config = dict(
    d_model=320,
    head_dim=64,
    d_mlp=1280,
    vocab_size=2048,
    activation='gelu',
    rope_fraction=0.25,
    init='normal',
    init_std_up=0.0295,
    grad_clip=1.0,
    batch_tokens=[65536, 131072, 262144, 524288],
    steps=2383,
)
MLP neurons of a small language model. Each row is named by its layer, matrix (down: output weights) and neuron, and shows model dimensions 208-303. Each number is 500 + 50 x the weight over its row's rms, rounded and kept within 0 to 999. Numbers have three digits each.
A block is one neuron, or neurons of one layer that tend to fire together. After each block is what it responds to, as a language model described it from the Wikipedia text at the highest values.

L5.down380:351556518505569427546522531509532631489504482573490423550445494477463464505503464476573559451525473558562421488594521485543596539475577386481490488467528571448565571491503500464544509440477501468545443410425428514478484483550506496611507371424497569482564545505495488627544540491485515489
L5.down513:534437522521485495515524529496476580559517585614472533466399623535556506453454427493448498399513491526532535437479548440540556440496500560496490490562540491517587511542494506434501481462476539441502487469436541441440493372535503553517553540589387578457478452566505417469488525522522515493
L5.down522:515437513527560572423463509502541560527574464528524493557505444531470505439450474462508595486471539424524503451520580554438533484395503466494435523398556545437559474489510544472558477511501462524555587356415574571501574452488448410527505459436492566488510482478486511510410522664511433497
L5.down543:417482498614428539535579524544413615568529452558522393505546408500574480500474477483507457514498474595558538516520530491515469487473508467452442528497516477466457483508418473466516479508459539502541458579587555496516536496470494462507516481475565506565492541503448482457536367505445481450
L5.down544:443511575495456595561519488520398576610460407560461471394415469545447507580568592473506495569500439529586533464600542516437444467594544483456557460486517449485559473467554455520487539524569499571506494561466546456561506410444510609474484523518460507458475543539471516421511457520550529498
L5.down569:525499507538520509513540478572552514445530427479474541407495564483517444493461542582543538403531457516456496424519495497495521443502421405550477511523542460521496540543383519435473540416472543587432485516441368583484478427447553487499488482560467572458482485542570538491500439466493624424
L5.down776:483459545582503542517501464525478643548481543386530545551585496450609514560486471515492411572454507444543482504457569471470541485477520374551497527493512562446483574521525524434461490429533525447515551558493513554538426497501487537497459488531565542463492540510506450588556420564466522556
L5.down1148:402482498386434483410544429485493479600441494509469494665555506552557471596450505418564596485514504546536471510462473510490572469493503494572418633547482432428519419462532537437443499540471538541466475456431483542430447491455500471516485490454428562505467371585598545454565492523509556566
Description: Final word-piece completing a common verb split across tokens, especially t-ake, g-ive, le-ave, m-ake, plus h-owever and alth-ough.

L2.down59:547357388550534444485544532465493521442511555469623537534501436446487511491578396513527548398492416441487529573434422559532474533508526471569452504498515522487549517501530444508529558409539509521441536518534495535523454526519483481455581533546531467521534514457505491527561547506516417450
L2.down107:530540491569526606465459497532496446577495550573422469509509526473544493456550483442539497579595496445484476424535515401466531450550472448430583464479582457430563518464465484509513504488511538492482520509573557521554434573543496484502476472569408472587507542476632320516562448532483474547
L2.down453:582431526521509427489501529374478474508562455470521486436473464501572467507528506470522571437532522509480517569525438503421453527511462560540454441490462532488571557517515584506566506481498393603524434572558533572571429578495515547420498495512449476505436503509426534468460424559540470546
L2.down488:516446495566529498514434505561642529424560517534494483485517504499532500526432561561546557550604583502526538467528388538566503457523440431489482499521515552499579482479580457493464459425517458476548454555461456517548545542533511421484503514570420540545523470507469464500456519528511479499
L2.down489:483559541526448412520370517523585447479499460493509430420510542388507543585447536512510466427474410563511497515500584521443517500460429576561624566566507476526417548456484495549565476537436475500503451501495513510553562519505481491474472541578478511480589477467480462473445580517541478472
L2.down750:572496491489500517420462428497473453409613431625534420510470570445523455540532491577503530478510487560422548458517602492510444448461527518520534439522458501461599458532556524469492414514461496507501512468497504551437489531448478502416468559495455504467569549442457500554465433494416420521
L2.down1009:555456486547502485516509535476494445497537545542559456497450432541520570536508459487406357428581508537472523466504507482520487479496426400473514412468538521503440530490537482466493450542419460532425477476644454477460499552388561517512558490534501492539497475424444504574426521440478502530
L2.down1118:489469488554630527518544515428515487483507485517488560535484513497523541467567690474569453462466414501570532508415484515482422530477429500455478515514498529460555543490521507492453451522461588453520593515475571481533555439486404446380488486479540507405546477425528533487614575509418495474
Description: Word-final pieces that complete a common word broken mid-token, mostly verbs and function words, as in includ-e, wh-at, hel-p, all-ow, sh-own.

L5.down100:459426448485514572537469488450527503512536516509521512479586491528533461645441407490521509518525507502481548468528495521552473384506437357533519503483415496468579459505524468572431598447602525510430549519567412605430488461525535512409489372563554558555487430509428481556457501492504501530
L5.down374:400510494512474488516540446460501637496443453452542524519485457511583541445447415552430588476492475408488453571481541521482470533550487472560492511529605487518479403509491463438528450485520439507501507521417394426465561536492503592468554386525453512505443482491482447613432539608405490565
L5.down565:478502544433473542485496479481537454520498448495521540543471623491552617433556474507597640431519463418476438433507472507420534495498430467514491602554445482503539457530560441456476522434506432434485547470507496532456480446471539465547520534541514540461485473555427568529437462517469598537
L5.down585:441427492523516513456526544509458547561531571437509499501473551592547514502451414533447500486510511422514452466517540395508538424478596420557472492510430527610446464485477467475538554491592459510507519575408431539449465513506415550444424524553533505525488559497463607531420560621472512446
L5.down626:438434514604545425531565508454522505422601521527556544536504552485557524485481379448506555549490418512491508477496591486462468575541438506534506482498497526495483602426637490527528486442471551547485484518411557537544418497535491573495491573550466557493509582442482461593509512535394474585
L5.down634:484581404570440538491563362492561499472534553484469424588488541468451551436511393436438494613552461638460512452492414504466542487578488485462528604474453503475480493484438510561472517455462505470511481537432499534539475559526599474419392477552516557443515420489423511476526479497501570504
L5.down730:523480509492543471578435471506539469509561420478471491607467519489530537469594408450517520509569487538540538515499485551493555357553469454586528409568441550476447538533453468519475514479440476445480493541526484442505447455609495448536486539560488543513578573557546575542518484506519436523
L5.down1125:480404454522596376467539480485617464562352564470550485545518439477477446485494474526468458498484505419456557544505479542509452493541555504487499467483438421435486505577515578484615487489455466512553348428543480467531455596425476542524442520540477549509461501510548482540531460528507571564
Description: Final sub-word piece completing a word split into fragments, mostly verbs and their endings, such as cre|ate, vis|it, me|ant, add|ing.

L3.down1020:549521528430433544609490493457430466431491467452544447459522595504507485470374597548497541470550500460487587540459507507573610519438521560521566394497522476454527384491508524438489526476559556501452514488474531471493552486596551468514479493425550399450538525409587384482507492457460489487
Description: Word-internal pieces right after a short word-initial fragment, often a single consonant like t, T, F or w, such as T-og-ether, t-augh-t, F-ast-buck.

L3.down697:512476420577520469513447547460506507601342503570599454457530504530570502549553440447489429471494506470478522567540453485402627536485563358496459496445499474470463508488563435615472562522473383458544391539498509537485510475417490607516475530477608521442477538496401448569521595531443431464
Description: Final piece of a common word split after a short first fragment, mostly verbs in narrative text, such as t|akes, dec|ides, g|et, me|et.

L5.down35:523480607454528519523500368457631483512585410512449455552512499529565568501543543493560489517472564549525490541453500497494473497513487558572445588518526513498396509390534485434452524541441521496575476604530528493525541475415510485526514546506436526499348558504486487456487506445497511502
L5.down394:582527396571427448546548639428519517537514617475496525464549472495539511489401533518580515515436586572484474499517477526531448546495523561533446490524499504490548504534521531479500600419595492552495541556420522563460487567516548562492532567501491507491431559473521546439455540488420513511
L5.down421:482499475501605499505627504555488535497473448423457513503508547625520503502524491537501450619609505444532541537543401497545412572462439365529490468557444507458429556371433542609502571564524495551560439444480516481456627551506494439473490500586517481512531512519472485511467475492490484472
L5.down523:482555537521493614530481544527504584468481488574565467455484459578569505501501437443409503543465534425468499466522449602474533473459436539530421483483553609589490419402492502511447573578561420516511504364488481543549515501457459511514457502456429552476568489537525496546465526520386543462
L5.down527:458506593447518557529478490558522529520602485535442423490508507465527500543474561416470509526473540612524435508532421416465446539540423520460547514522460533494491489590527521559536475555447561479499565486578455515430465465410457435456491579475425479453521506587485528428363487445485553535
L5.down931:470593481517459512400552579486532525427541537500483531490501549421588505548616548518543527506358594524496529444566499582583388532442496577527452550458468591604509542546528538495549480491513510488464481455591412449544502485511600490505569522546413442468515467564451573561502591404489518471
L5.down1142:586432524489502526475467467400477543461550458450438407483509553549432597497487499518456445550420532502528495501446474542420484637486525457517586605403519442536482456463473675603493455551507486435500509486577463432502465460502474495583524529475584509489460510491498526418526499553480449557
L5.down1251:489411529551446394481515482453470497499531518485490550548495520510437608453528464589478476444481561400533575475562583545527402474523485482523512531491450552506593555491472511457566465563476542460466445453472477420549498486520522483500495393597495545564511523547482461554534471447599548445
Description: The second-position piece of a word, just after a capital initial, mostly in names and foreign words, such as the e in Keith, Death, Keep, Želená.

L3.down157:422549558445445547501444561588490485519494457453473463515460481515490558488530566514569576516408493452516429439509441480489505447477431560486559396410519526519497530435586467550444456444627490488476540590473515488570506443569455475626536537570389516546536424553524463601486535551474559451
Description: Vowel word pieces, mostly "e" or "o", right after a word's first consonant or two, often in names: McN-e-ese, V-e-zina, B-o-hemia, Se-lect, Me-eting.

L2.down61:508536499508528422585518519539338481532501463558438506594452496526487587572529523445502529446478525478593549510407465582466402451468486483502522627524561488480397483437484572539482528493492512471541416481500453478525592476490517440410520574456427448453483447453527499496531538476427486417
L2.down152:460504478564542471526461572575488508570498485436556584516471543529590509500436493537564624488500456611488549486546401414438429484523497531489519454389483554521490527531493481522500545553541456429494473514551604513488531514575386569499537497473533496435518574406382519457511473567464471494
L2.down247:547514546553556554576528615449529544546494468415505469474517492488418493480482418530523507447527562588598592483382499496554421552448427482552597467462425479445456540603423486395430520417482466523496474368511582565523413592482526483524481577458519455409568453501460417554394472530554564427
L2.down390:408441556504507525519494635480543528548526502506485502501475510487525567499521491433557570524411577558489481454600478446483441507493537516536583496437504512482530517503526536538499529594487573413423503556533517487497553538600534453527488516436567442466509527459406432551423521458498407543
L2.down602:495508487571441587571466475443500501463509487444574567516515434537453555446509506485420498416497536463533422502442453496443410421470570506448495535566535535526485528485505544369500497477563639576471497553533482459535496510561500426528490492514459439565471476530517418531484477476519521409
L2.down765:418537558522498432514504558390567521436548499450578557485488518527535478524524478474510540611491518524547499441540368490473478479403518440507474522396553536424471575445485439531532562551372480427424411541482589548510405517432502443498527462521421448456545488450599535526546535541545566410
L2.down831:495465423437484429521464600514462486482594480481518511476470486578540545573556455470500515459371463506570575506450516506504517435593458450384502465480403475480578537555475531470505518475545521495499519437585500492486506485448439526384385545536560601490424437440454474464489543537482480507
L2.down1050:577531501500510490509538589587525472529509435491469466609528590456450460590586488515514558519505436428506491512424413533448497433460508578516457431427452457541509439400571524490566472495503465420527499528504492442493428417603524511516474381568408524573479503539507560471566406523557466595
Description: Short vowel-led pieces right after a split-off first letter or cluster, as in the e of K-e-ith, the a of T-a-ipei, the ev of S-ev-en.

L2.down153:458436447591582445502527518482512586523419549465437439576472522444486437471486489382433482482504503489473490568499570508477448501425487454492353512395516497484516546462520469441540546534457524426498513403631497349520591427529560484460539496477573570623542543438533586526512466506571475448
L2.down302:507532507449428452446469459397464530531507562565478418451417529501480576552598613409505586523473469588578624528435550502510509467617554449460466581490459504484478502495498527473529577532492528431513441469463524434454555484491516515449503493571482549464478595424469448589457522591500643472
L2.down577:469522459521450587418556536522473520421449515481476629471504477485416512564572471480525393568486443537514505628529532465563491534566497465518508579594473535529603577566498521529502536489461475502503465424536513400431619426441512433397459504429473476446585485476445497507546446440490529475
L2.down658:512499509560496525566511514392575551518450510403534477504508463586505519553543475498490515537516415481471498604549455486544459614504431495565455408473352482474477461518556511488546510537456553448534459579488476393437531436523462629480457541434482489522435474546465485508500404500458563424
L2.down753:559475421417468418500494547484439565487590516527472567488441463424532490520516514565454485370377591460370475450375484527516494541384508600501531434483452494487568490431464477493558463546464520530467503606496500486440571477472580526473495549498496563500589492496441547530573446527508475364
L2.down918:485434485467460434498515522342465512515485511432447508517446591570496529527438511508402509517467484476567523496596432496492517514383518538447366480455495500499577513562604532500515499540380425467461518531537512540484525505521451495483441570546537407473432431533521517456420475391496543441
L2.down969:419427519485545488532516488489419565512541505556483436414466497459511408450579429510538562500507442445508463488524444551491485506457546486492533438527497526462521504553593515433518528504428424438513496538483513461506421441493489614432458536618488512527456540489494553524488527520474477489
L2.down1072:531461541554441497497523537412506498518514514470612549493564451415573591503504508486443384562547491549556472480501398488444553475477521442521525487521512503491495573533620496444498447440503478409423470571443523454537482519481456451554489567424509409508528468529431480568503510440412420498
Description: Second word piece after a short opening fragment, strongest for en in ten, tenants, tenure; also seven, thousands, strong, interest, Though.